Part of a small language model's weights: 42.5M parameters, 846M tokens.
MLP neurons of a small language model. Each row is named by its layer, matrix (down: output weights) and neuron, and shows model dimensions 0-191. Each number is 500 + 40 x the weight over its row's rms, rounded and kept within 0 to 999. Numbers have three digits each. A neuron's up and down rows have the sign that makes its largest values positive.
A block is one neuron, or neurons of one layer that tend to fire together. After each block is what it responds to, as a language model described it from the Wikipedia text at the highest values.

L3.down224:508492519494542522521513566497458590449469526532563445535475554500477521477563533475490528487499514523495473514480552458524452516497580529508500551483548464434572531502506475472473551495493508458518531561533509443547467523469442561466513482492558474520469576513525503570432525602492523479517515501441510528469505521585469461445511486497449510472517539371569580506457530467510458536545577509498482496488584428519499481475501497466452552489498521522501473511491466461527537467485495405474482478552524588484467490443489597553547542511520463543483533437514587545545520547452475476
L3.down312:459452433473437456504535418525590535554471549500533499510517549515508507493547462523461553588400485512474479500531473519502531514491541467552450529495488516413537573465577523439452498467536465527460534487507495512496563490561545497490505476503495515509500512570474465496492500454581491498524542502476474444545535512494500540487408573514508504505517572554514440568509539475415464475490490487464467532480537546518477438476550520499546468487456489520511480465554457543499574527442494465448490516583506545530468591529538477499473502517528489491490581571494534507540478454559521510
L3.down603:513484530459513488516516449502538527470569524467518492501493477515468482477472489493488498548449542545499474506520433476467436508497521555496491522483555459496550505534507501501474479495507462494494531537550474477503517550463525572453535454505539511568471464459461511465469519538536437439485580466479487530533570513522484460484469502515531519494547519489554575491474469509524433625481588529546451498485470519517494485520429442484519496459554521450574523539527426562529480590498485487432511537505495509528506537493533480533504484543459542487522545542534534534587482468474521469
L3.down609:562495500443544494527517556490508486485465512539524499495534506471514491551476515435473529467429561487477548483448433454482457554530479483513466463513441452481484544458558471486537498504441484458444510487495539469446486516504540555532474533472538428482510530492476561476530472545506505423562497498450502491527519491478482430427500560517502535459532545422505526453502460575464488468471543379504541489470490527500559497483493471481560502535448492484542554553502521519469510490501482462451485576419420536510510533534485473466554534536522529565537518520508524477495557495444548536
L3.down900:492513443524524509547500536496475521524433464551528456460554511520589500522487486514511487497511473534468540426515500531530548511547512567458529439538487461515473477446502531548521435490524575501544540485511482455451458450511482493511536530484496421496510487510472551448473542544514500509510507488559460454530477429460507466477454553459499456509557498479535477461468500501540493445492509531491484459510509511507420493510577500481464508457437533487506463533492495479452550545470518525452429475481459528498494578479526596513549469563557490469510459491504534517560484480527573517
L3.down1074:515447440458534463498536549505535500516495521500477457514475518451564488473518475465466398520481514555549545469543569504471452523490478502487496467463512486461457474446464526447533462476486551507503515558505469501512520447506526487440466552493440451502529510465481474473495554535527549531513511469492577467494526472489500501442506515511544532436522431455474484515511516588470523517474484476537479466513448530519522502503349456497554479525472519488472478485512508496455530492497460467566519478405445478492501482433496491476466472486459496487519506504495510511529436543431465474
L3.down1100:518491550483531474509526500497454547558492489535563495512462540552539492499520501472526565438504563491470447452514506525455535519474546483561499541492481479436518499489540509441480540470454527488584500533529499546405512549475496499443516516541549546429526486445532440591504502528508497453576510503423500497532531431490545531481488473501484517554547495498515506517517548533531539514464501540412486452503436485503557516529508467522461489520516496546535470529499552474472494516391536504556481495536465475536492585498461509428479531421562563509495512500496532556506547461509491511
L3.down1280:473464555526552498468524581441515511487437437516525453480389551429484428509508570465486584460552541520534491506560479428555457494438561530504480532450507459557516497405477524540543496508536512466509574500524509599539478533511545458421485481452473552438466417569441459505539556537501476508480505523532498470525517453476408514491496566508475460543514538490515512484495503568479514473465560491492494457458503478542469532503538444507488524571472485468505484545491444497434417508496519525440516494426506552458439519584435503456515414526541528473443526490467505580489517492512474516
L3.down1364:528502488519543478513489520544488522545453511538486459587492530528518421551467528461579574538482536498492445447512526491506523446535553493522468492546554532557526498408506522484533532532458533493475491454527508484540464529464520480486505564536545523468469535495465562513477521523497434479499562501542536500489537440501459481509494495508488554517544528411536480490501479494484508470478494509531434492517545432459489498523627473488449498475529457467533575490556498538434508478524480457511504528465446501482451503485482531529513482480530508484448517490494514515517514491518495488
L3.down1412:530501468473571481498453493555448408492415517538467503419544539431562567429436470485492496420491499503542444477484446512496531509522517530522489568502512488511455478514452532444505482509504495520449457569533495505521517493489500566522560545510401540499534458472488481535467525557535468440521524558479507460505574491489467482549449498461449530524523501570535424441558496530504477549538542485464483514566546534468495616530514502521465496553462434470514488563510435487468509457502560531543506501476500573527465526465427500545463470490537485539532490544581460529497528535428518515
L3.down1631:473498481451543531476557489526591487496507488485524501472479482469492504536445503488535463467480516500487473496482502446491464514542549549557580465459431472523515477552510484469506462469527502514481577581504512497479469525483523513516483504520564536548486526484470524515522485526523524468543541462514486442526500474506477480479486561449470530506546507500482479513507555551551520487472510465534397470481483511436462500501420439496514560525491489462540506543517453551530513535479508543414483524433508520513498500520443522496486526572469507512492517488494566514508480464479444489
L3.down1728:478516624510487489510519416498559536501541518508432539511519541503544435531485526517535575464494519542533544528495529461519532549484546500529520509526542511506531520492542411484520446438506489543521584491475541498520488541490517515418428501511518557538460479511445407485472519561546475546514532518526505574456403577515521437520521513554502536608514499460433457392446549525491515496522479450457500551503582496485460503557501548490421482412477506485448442506529449449549517472544490413479491488555487459445494488459547486492505477516482474497530517554539517488482468451511490502
L3.down1810:453497482539584478525481513501551506571465585513516494449519555521477514531526511458451556486488491453503471459497492524487574469558496494507484533533494539463573569498495524560491499535491453512456560463480490480511480530518425497533514475496479510505503459524475469504475509511500406491501571586525481485439482468486508469529451514494448519415439553464531533481462494488557511474483499443517482487549529485528550533532564508460496537496525503474531455544453469385470516554564514478472429591596451487507428430545428575621514407608482569482535587476558526593474553501543454522
L3.down2077:475533479502490471472517494535503454495440497478509490446582521512550479471429521559496508440521491430468506427508494510481597538389474535494515508497522509504574531518546506422555552484517528485498530464424491545506491479495515535530533484480520488524490453516474482498531493504474517487566467482485389531560571544488516471510503585440573488555555505482431485487515496459400545490510528486464492458507452457507514423519520527510501528463538475456517482533441518465446601518472416484497481468484488498411478524478506550482445517522481464520478578475488490503460496531485483500
L3.down2097:463513454494407486436468505507479504535463511534495551492416498520481428518518499516523559535450484406508530437522520498527498477452419467503444550524466444505545477492533566550464573478519566434499533520499513476533517512507535511548458571538441509545513508554509379520497463422459494535475510505526464442482524523483402500518438457523480479460525542479493517459483503472460549433535479487522531568525515463517468477547561452510430471461534544464481590447466470480487507439500520529521470561500434425501503471474567512500478469553486501480474494467474459546460511533578487463
L3.down2135:540507532500523443469491486533506558491549553487520483504470521484554473492568520547493483467437451536474521493548542574537490518556464453533434438439493570600475522523564457513486497512482522528537455515539497486522449480551486491509547512493478541510620525497566578457447394489577502465497499511481461504466554457536467459449486499516525491502532507480502525520426521486463482551474531518578481459492518479442509525493519459435504503518477526562450576503474488518497554464454552580515466456459486492536497460598512472475544474484460564450412556464508540493537544558472535521
Blank-line paragraph breaks. Second newline of a blank line between Wikipedia blocks, before headings or new paragraphs, e.g. after a short description or a lead sentence.

L3.down3:462521552598514455444464579466550474487514492465516443429544546544497456547513465453498569490458517445502547522472525443476457497492541508480504514561453505530582524499497508542523529516493539480489482552500534504561511514569504549436477504473515468491504509522514490493464494512410514516460455491464459538501574445461483480485546528466388529563480495505537452486478518588523482473509507497523477535508531500538538478529777520526474550508527466482508503472530566504471472520474457508438512540519476492476415491477548529460482492551499530469528519547483508501527607517486466470
L3.down457:469485442530510556545528509496392460518509432488506533580486514492437483463486478484472520526547506512468501532523531493441559511513488483457538491527474443472523479464506537478389497489488492518460468470502468486544470484510464529482545476459557456531523516516461411485400485491493416537447521557538500482460472384467503491463529548517494483538517448387525491467457533551517569493490434498562490488536534497529498541486432488553524396503610515512493452495546544518442494478458475502488528447547549505508482459487550465523472517521569499507450571544582511555545549527503566506
L3.down462:526485464547494487501519515517483502398567422490471529452537484529500550499515515521499527407538567521474549445493504495470508498435519585457491525482495451444529550478520459517478432498413433511490537500488491490478471575458549526520497544390494431555555432462506411581480516459540520520589529470534494496536473458428560473501511513495504508519566581505497534451504498569510443421505471534458541539470520516512452440448565508440449504432464551433569478454501504525480405554486496499543491601491558466514545451485480425516518527486569492418472491516579508537530527466562444527
L3.down618:412518448538472541464541499491517538555524566507513526509536471438570543525568517532530541508419492522408501498551540548507484524509524487486561423497493463545494490477455471435512430451473482481450439487490516558423474555439503505540515491510564472505570557493471494478514544480487582532550513474519409531470484495468591486513468437509478520534545502525487490494428538485444501475509488452478495538453495506482475467551525543482477473460518450466509438577506446522493505555512466438472586472513503506465469482372530501470495464490487504492428481558474488563537475480492564502
L3.down678:461562477541541492463449565521542498541514478477458517487466474510536478461444594462431535460524524576466423516486600462472544448525523523462563535456545494576512480553469496427476447537543533557531532457448501486572474444493549466557466608478546460468486487510502447474532451617459509482491511500498523528534461423504439537456489512431519503528526430419472493577461459511451483469447603479499521445536572447548480507461535512476499510505560526465460476494541515509432506552558524532523467459433507527597452474525521550434505541508498446512514562464458524511489540481514534485
L3.down684:449555471401473525501486540477523503468434509498414545505597553424525535472506521517535507588551535515514512448462530574462395501500492520496475538406456441498551504418457513509461503448455564475494518567440476479491474522500519458499552571489461427560478509499483497538507526537490579512439464505488506517498478497554513583462425481557489421468475475444482504455449410457546462518519544506485523472518530582550470494483430519510568486561504541489477464472455486562435462519403550493499487437433522470523547577499529515485434507509474472480516457406456521506454494514550502517
L3.down847:529506520504489601554538510557532528471505458463502503585513451535449508480536517455480513493413479567473441504540528532489525488557425462411516503517480535443472510457551494400454474500559538567469492520546448537534467512475467533564551470490501481499436510462476498432560465390492440490502511530490510459537500454462470472507537469483507539526567528530504475500429486549538468489574486474551425431479477450549496481559388532456539458479537441490538467528522569504486523480478506493516492552448497486499505463526549496470525476522595465577491482478429510502554570457577462535
L3.down895:493553418557534548499465457522528580475541457534485478492502503465464526458520498460490445506508484453461541487476494429453453544482478500542525472511445509480514517558541504453516559464528524478557466518549468477562475510520501599482585488560500394501543481553563532509475451501477490495540491462461478529517445494478480480550596461509518420505486521536594500553471560498549523508491578525546441487483510479574504506467534501526526407512472489516484506573545534511375501556489482533514544473457526468498555487523505553484505501475531517525517547522543506504561551404440440520
L3.down907:485419505517542555499512439600550498514519518458516549433524503547472561507567422447492431591485512495495502463541460531450490478502554434496429562543456424503508505474466532576468402483461524446432457519540496411500572418506515501492579478506483403524531476480415544448500435598516487527500483566465523540475541478445574500468432434472480498527464518514534571496483546481472506479462489513461469505506506514485504532484587572494465424487522511536494545548435546431530523494396489497523473494522472536495459564504536501503480476511460494487541497544516492437523535509454531512
L3.down1171:485512501467520451437546525577442576580489447457409467519495512513471539530481466461460473508485577533507537535498500479558465581453463506429516508528490529488531550473485453447568547513483547539550476485531430500529493527492454541508462469447485533495507507537417444513459505457488465541519463441479432419485500503449550508465577514522465484516552520489454511560504483497476450518578516619488531431526514477493477454476509534536464495442514521425499492470475485468451519535504478446515536508495547502611517486536464478502474454565509452537465509609439510510441486479484480535
L3.down1321:541490518489555482495470521463518500408570505522481521508510513452473507498532579553510443497493472484487466509517566498457485445487537471497492453554481515517518467514550519481487547543456503546449495525489463446530475519527487490513496484424463532536471432458532459449455527528569555471545480500484517489537496476548526478521513543429504502485458526506489514486433508559489476469621491544530484513495423514493455506483519523543463499498459495452448407511556492571498477497506531480480554464503461521510456530483515574567461539421457545522533527554478492486478510446498487473
L3.down1375:563479497547561499559436560506426525470520415502489451452488481490531538526504437519454510482531498532457520521570526507490454452546513532474470454468482501573475493530551526525485485540579595455472440498458487406541460461506518431538537587513515513541554447484491515529506528494507538504516457479427497470452525516469442427481489478544494498504555495530515468439453462552521524504467440449537541462484468512537487476460449524514436504498475522465477471530543507485567436522531510492486533415571519519464517560553442521447453481555565465528411538509465512483517474462558475517
L3.down1394:432508551485535529501528523435500445551524540483526515508486432533437540549536485547453530517536515502556498462508467528508463524517466470433544500457496494518508511526492541442550560492467474511536517476494453518485535512553446542476522495477566571510436506482499457586471488445499536524520464543542468468542562489475473458564531492472465504573522442488501475487492550532478502517533473574473470554555482452581509490466456510516509535480474468492514511493488575517496448548537528473523488536447518438528539456482474552516504452524489502576484508423475447508549544491494528520
L3.down1491:532480516518443524569428440448461454546483496478513502481544513526536521420542420532505509473509539532505503523484487525447413556505504564435529518506513466546562554428531564487473560433575528421472499487430588497516531484510562473502519501528433529539452443503500442527480488523476542484363438522455538498556479471557584513453484459494476507532520459506575487422544517455519504523513561461511492474440490520507475535526502461540491458473412494528499545528456508425476513471521528473449432439489556495536485458470512477453486479493513520423485497471499476540513472476511506503
L3.down1665:466543501430500524578469416456457516495513539485473465506437541524507505521444521474476530437511546479484485470465556554449480512485532494539429519458463550580485474488514515557506525481522527538512510463456528461431475440530502561440491513491497439416486559561551554517467474426419489477487529437485478527543410487494460560428523464532555517533446445528539558505501535442528488489512522460457503523519575566519485492498416582510556468485496558554436515475546490488508510465451516462450503523514504481513552572514598478440470573553494549534471485469503463445443492442519472489
L3.down2268:588517534495488510495536472515466478487562527528501527483502486516523495553507518482447548533528561474524502517511457441470450499496484498424548519482494479518509430470543547514494530511562511506490477527506553494551541496544466448472537506474521518525495471488531427479466480554458486602483496497506429555549467453543580510506562451466591586552480448428489497564540490476512509513488484484574503572562476529437513469580584615560512515504475546470549544491500483439489504488424513462447474464540470388523499522492456430567521489476463525533523476438472515476483553493546461512
Second year in ranges. Digits beginning or completing the second year of a date range after a dash or "to", as in 2021–22, 1998–2001, 2010 to 2015, plus occasional "the" after "at".

L2.down3:496554518607499506482504526470473481486506552513470504507504601503486497485451480478490596419427564482446578513477449427475511494510515455474452479540490483512424487470521479461469514499482449543480470449555466508593489503499473511527497530487530527524487488551479528581484421475421470502485562479448529441499485531490468463465474554515488498532477506570519491466504464505561446446491437420485516524556536478523497499428560542481479500489510507515515490532509431488472495482504525460507505473519497531476421524569490498492520570474512476506526481511543472484469499462493493455
L2.down841:489507491531455481493547517454475535499500545492576522541484552545509492520479450506448498551457525460485535517533524469552467453525526424448542576457537462514428473553487458495459531418550569519455477535547488620514536534431460479502471523512570534584499429519479499569488463482446482551531554475495567481548540546555520516463538540510451483477528562597517552493513454479544461445532522473437493531466476590462506509518541550497476526515468512499552488469432480560405542470491431532502473480539484535487592548446517463520436527592589488501457528534539438475490525583498532476
L2.down1265:466559439569547516461519528523555451548525462578483556461554523477559460461553526474453455519446515431419497384524491502592487492482484455465414557536533479501493509475534391458492512467598484462493519540559455533525571502501454527484513483487500446525506458465497458524477440508464511491515520512465483493560480522445465487446467549516527459450468485492478506522565582493527476486493430457488508522519436505531506506472473508572517492470496512533504544522382495532511545489484504541506555495517570468575446487528573483537503488502562487478495524486489476472467586462452461442
L2.down2188:499565478488459587513474454489442458470531520524478457515521515539477438449499510489526600569474606571484503495575449481490527500527516490510546489420423574534480478479503469487468441476504563570501518554474480410515497481499533498515447420466481484469432424521434492482488520485456454468401580502445578504465501523463522505480462448607530541509501542473447480445496459584512521474443570534451452476477485524581463531513470491502552449492539534516489431486445514561516523505546466472521501484480552497548526481548507523458481432499537557547535554425521402458518527452470501540
Clause-initial subject words. Subject words that open a new sentence or clause, mostly pronouns after a period (He, She, they), relative "who", and sentence-initial "However".

L2.down595:436521522504484512569528515469562490441491562564472427534454504441522503515521545445505532505528548507434452462450522474547506533511469478516531538440426476529609550432531537513525496538512459520499491563587473526503490510435581516502501513546534431537489514479485520490422489480566527555507544519481502507509506425470479490498568490536475522465460567478551534484513489486506501482491501512473470526525478578507523486531482458491481519558512508498460526476574429474550494500490540442527432573517480537518494532483484480544526471607498496460491526509502532520553504527526464462
L2.down867:431505523450549534514506471476573493466509454476521468562408536531443494450463497498501451482486519489545503488487465440505410529558473478528518440500453414502571467494578527519524486537563508457532515554538533521472488570532534564459491485494549505506511508540431542531463430522541457513560535552496518509564571515541534494475470543493486496544477469477540557473536445529603540488540439531521502530505540537489478467525483461497478498504493533492478457500516482543457527519529545502519461542465481467516551616464537488495488514532492508476484534411536509538481475517570541542
L2.down1675:488562517518494454584466495459554401494510474427532503506464537444500528518532498470523459495570514546440461513502545462542446545422500438496553473440473492506492511512584551484564527477499521534492511500482524503481458489503467492527443437544561490446523554500482498429529484560587501494520519502499487436509479491511474439466539589540553524459509502484473456463524509517541508552518496501552454422528483514432503517480511518445525502492420529507528453526504526490527496494408492556548455569518547518487551524497484504484472476457520509513530443484516527450573495475483517570
L2.down2302:532494506507542518474537518457467459449513552527522517427530475485461483506532510466461459498477516470465529489524571452526488476465492548518513515492514508521535533479497495494572483548503501460451575527517493504477448485477496551478464506496581571511462541497443548516514436483537574497457503477448472466531523441465518499432500506521546523423509516503523503498487501463509531516497499532544432540459566509472564484434439483456483489458491497496472434555498512553580476489509514497485442474472490457514526496489468453520490465486522471466498545520561541522488521504508514522
Paragraph-break second newline. The second newline of a blank line after a sentence-ending period in Wikipedia articles, just before a new paragraph, heading (==Career==), or table.

L4.down1149:481532407467596474493537474484443474515507551489498594446556491395475464510486485514435502433541542449565479462489514465446526539581530434525478554445494483482435505460524510511549419464581538447412460518502459500509507481504550485483450475525492479537524468552471527550510475525472512545478570535421534471471509481409472583515465506493489490480486533485531535475585479478540513561502552561418488491474422592522544552504402562497471488451486554461555450552501462470547471548467461436539517539507443469495452510529544520508601545532416532509504469518522452492545477530528525466
Season-year second digits. Digit tokens inside the second year of season ranges like 2021–22, 1998–99, 1988-89, mostly in sports tables, plus some mid-word fragments.

L4.down60:513534507523474583436503508507434461458476479522466464473467529415538436502507472471488497579522417495522533433462531451574512485567511566611509467556417526595481482503494437500513495443480550532529549517500456534463571439518540567508470503430455514468515513502567465484489482556505475478561531474522472514456509537465484477499461517509516535500472581478499481455523462433393554470514495465536489438575505487495415551455462489536452532511466457447465478553476503534452514488540530465469468427486537428513482532525537485430440445479446502458549451490511508505476518517459512513
Relative clause openers. Relative pronouns opening a clause right after a comma and a noun, such as ", which", ", who", "in what was then"; weaker hits on word pieces inside names in tables.

L4.down2144:530514501495505489553497484481543507536450573395532536485483450489490488476531532562526465546554498491569546532524500521545518486471448496485481514487523430482455470461496449481508480509456440507528512533444516488547496438510475545477528486452532508549506410472419500501513457531509487449492493471514425560420439571481488473537476524487529425507500485507513459512553493553401426501444483480466462454472493477476498532523404481482481467501446492483562585480463536484504495528448494467496489548520560469519521477491493513482567504498505503473500518470536477515518486506460445497
Paragraph and section boundaries. Line breaks right after a paragraph's final period or a closing == of section headings, such as ==Schedule== or ==Legacy==; weaker on civic nouns like Republic, town, state.

L2.down194:446476536540518512479467493551500516465480511508494496444505513493521515550495480485527548549663546529522456459511510467517507472510543442520501473520465490516468516541419554466522474473460445546526553548550493498469462596494527495532496483473491506508528466524516506530485481523518485472448453517468494484497546518489534541533527510482532457407536434441481461499478518542484480465581470542545503416485480501491528511454602455554572524468537498567506467530496545487528506501530509536526538494499502581423488497462408533542483585519535511541545459516510543542463503508582470447
L2.down1332:498540493530486496548449538539472444526490518450578485527517472511526467547549540557503517509535457542511480443498536550517448507466437437540443473470489489462470505554478499475527526484493466495510559423484567442518412498556589521555534491535440512549462516511555538460444521429480576479502469494513456579525506501473468591505529561509524506524465477500511488463454465492512482496445537421523470457497497443470438516496474456510551497453554457537561422493517487430508516591541540470480383487497398554505443473501441477449545526503535475527488474523489490491520548430544516543
L2.down2102:532495579542535523475535526467450470600470471492469562484503522521537553462533488540479432474460554577500449524460473413553498510510521483483453502497509499503440525512445493455489515515540503558509578506530541479521457514471488502539498574475493473528439487525557468417464539450432488566498496446530519525457532505478501533512534468488493433509505570487523496495473493503465453463459524447508466456527492411419493530485504503494429463491463567437560510441521502523468496570521552513491532511464489530492513441466522456404518534467564494466487474507497542538417474450550548480
L2.down2264:498503513529555444514495452567480487546474507478515474494498484475521516529512494518497528466553478526461469539570478530466447525513532492465550512542457541452512527466517528477416516614527462566473452469531390542481469541478459464511560491473487442443583519466520464463538558482486483519535492447472478534512469534437518519572473500396474498482585489435520500531457406477490517572526493510479462466507452495568497448445560519441457431535504499456469507534546556423458465537454539488420484509514427547479543485520451515536460479465448518600511529546502478463449437478513499467
Digits in year numbers. Digits of numbers, mainly the first digit of abbreviated or second years after an apostrophe or en dash, as in '90s, 1992–97, 2021–2022.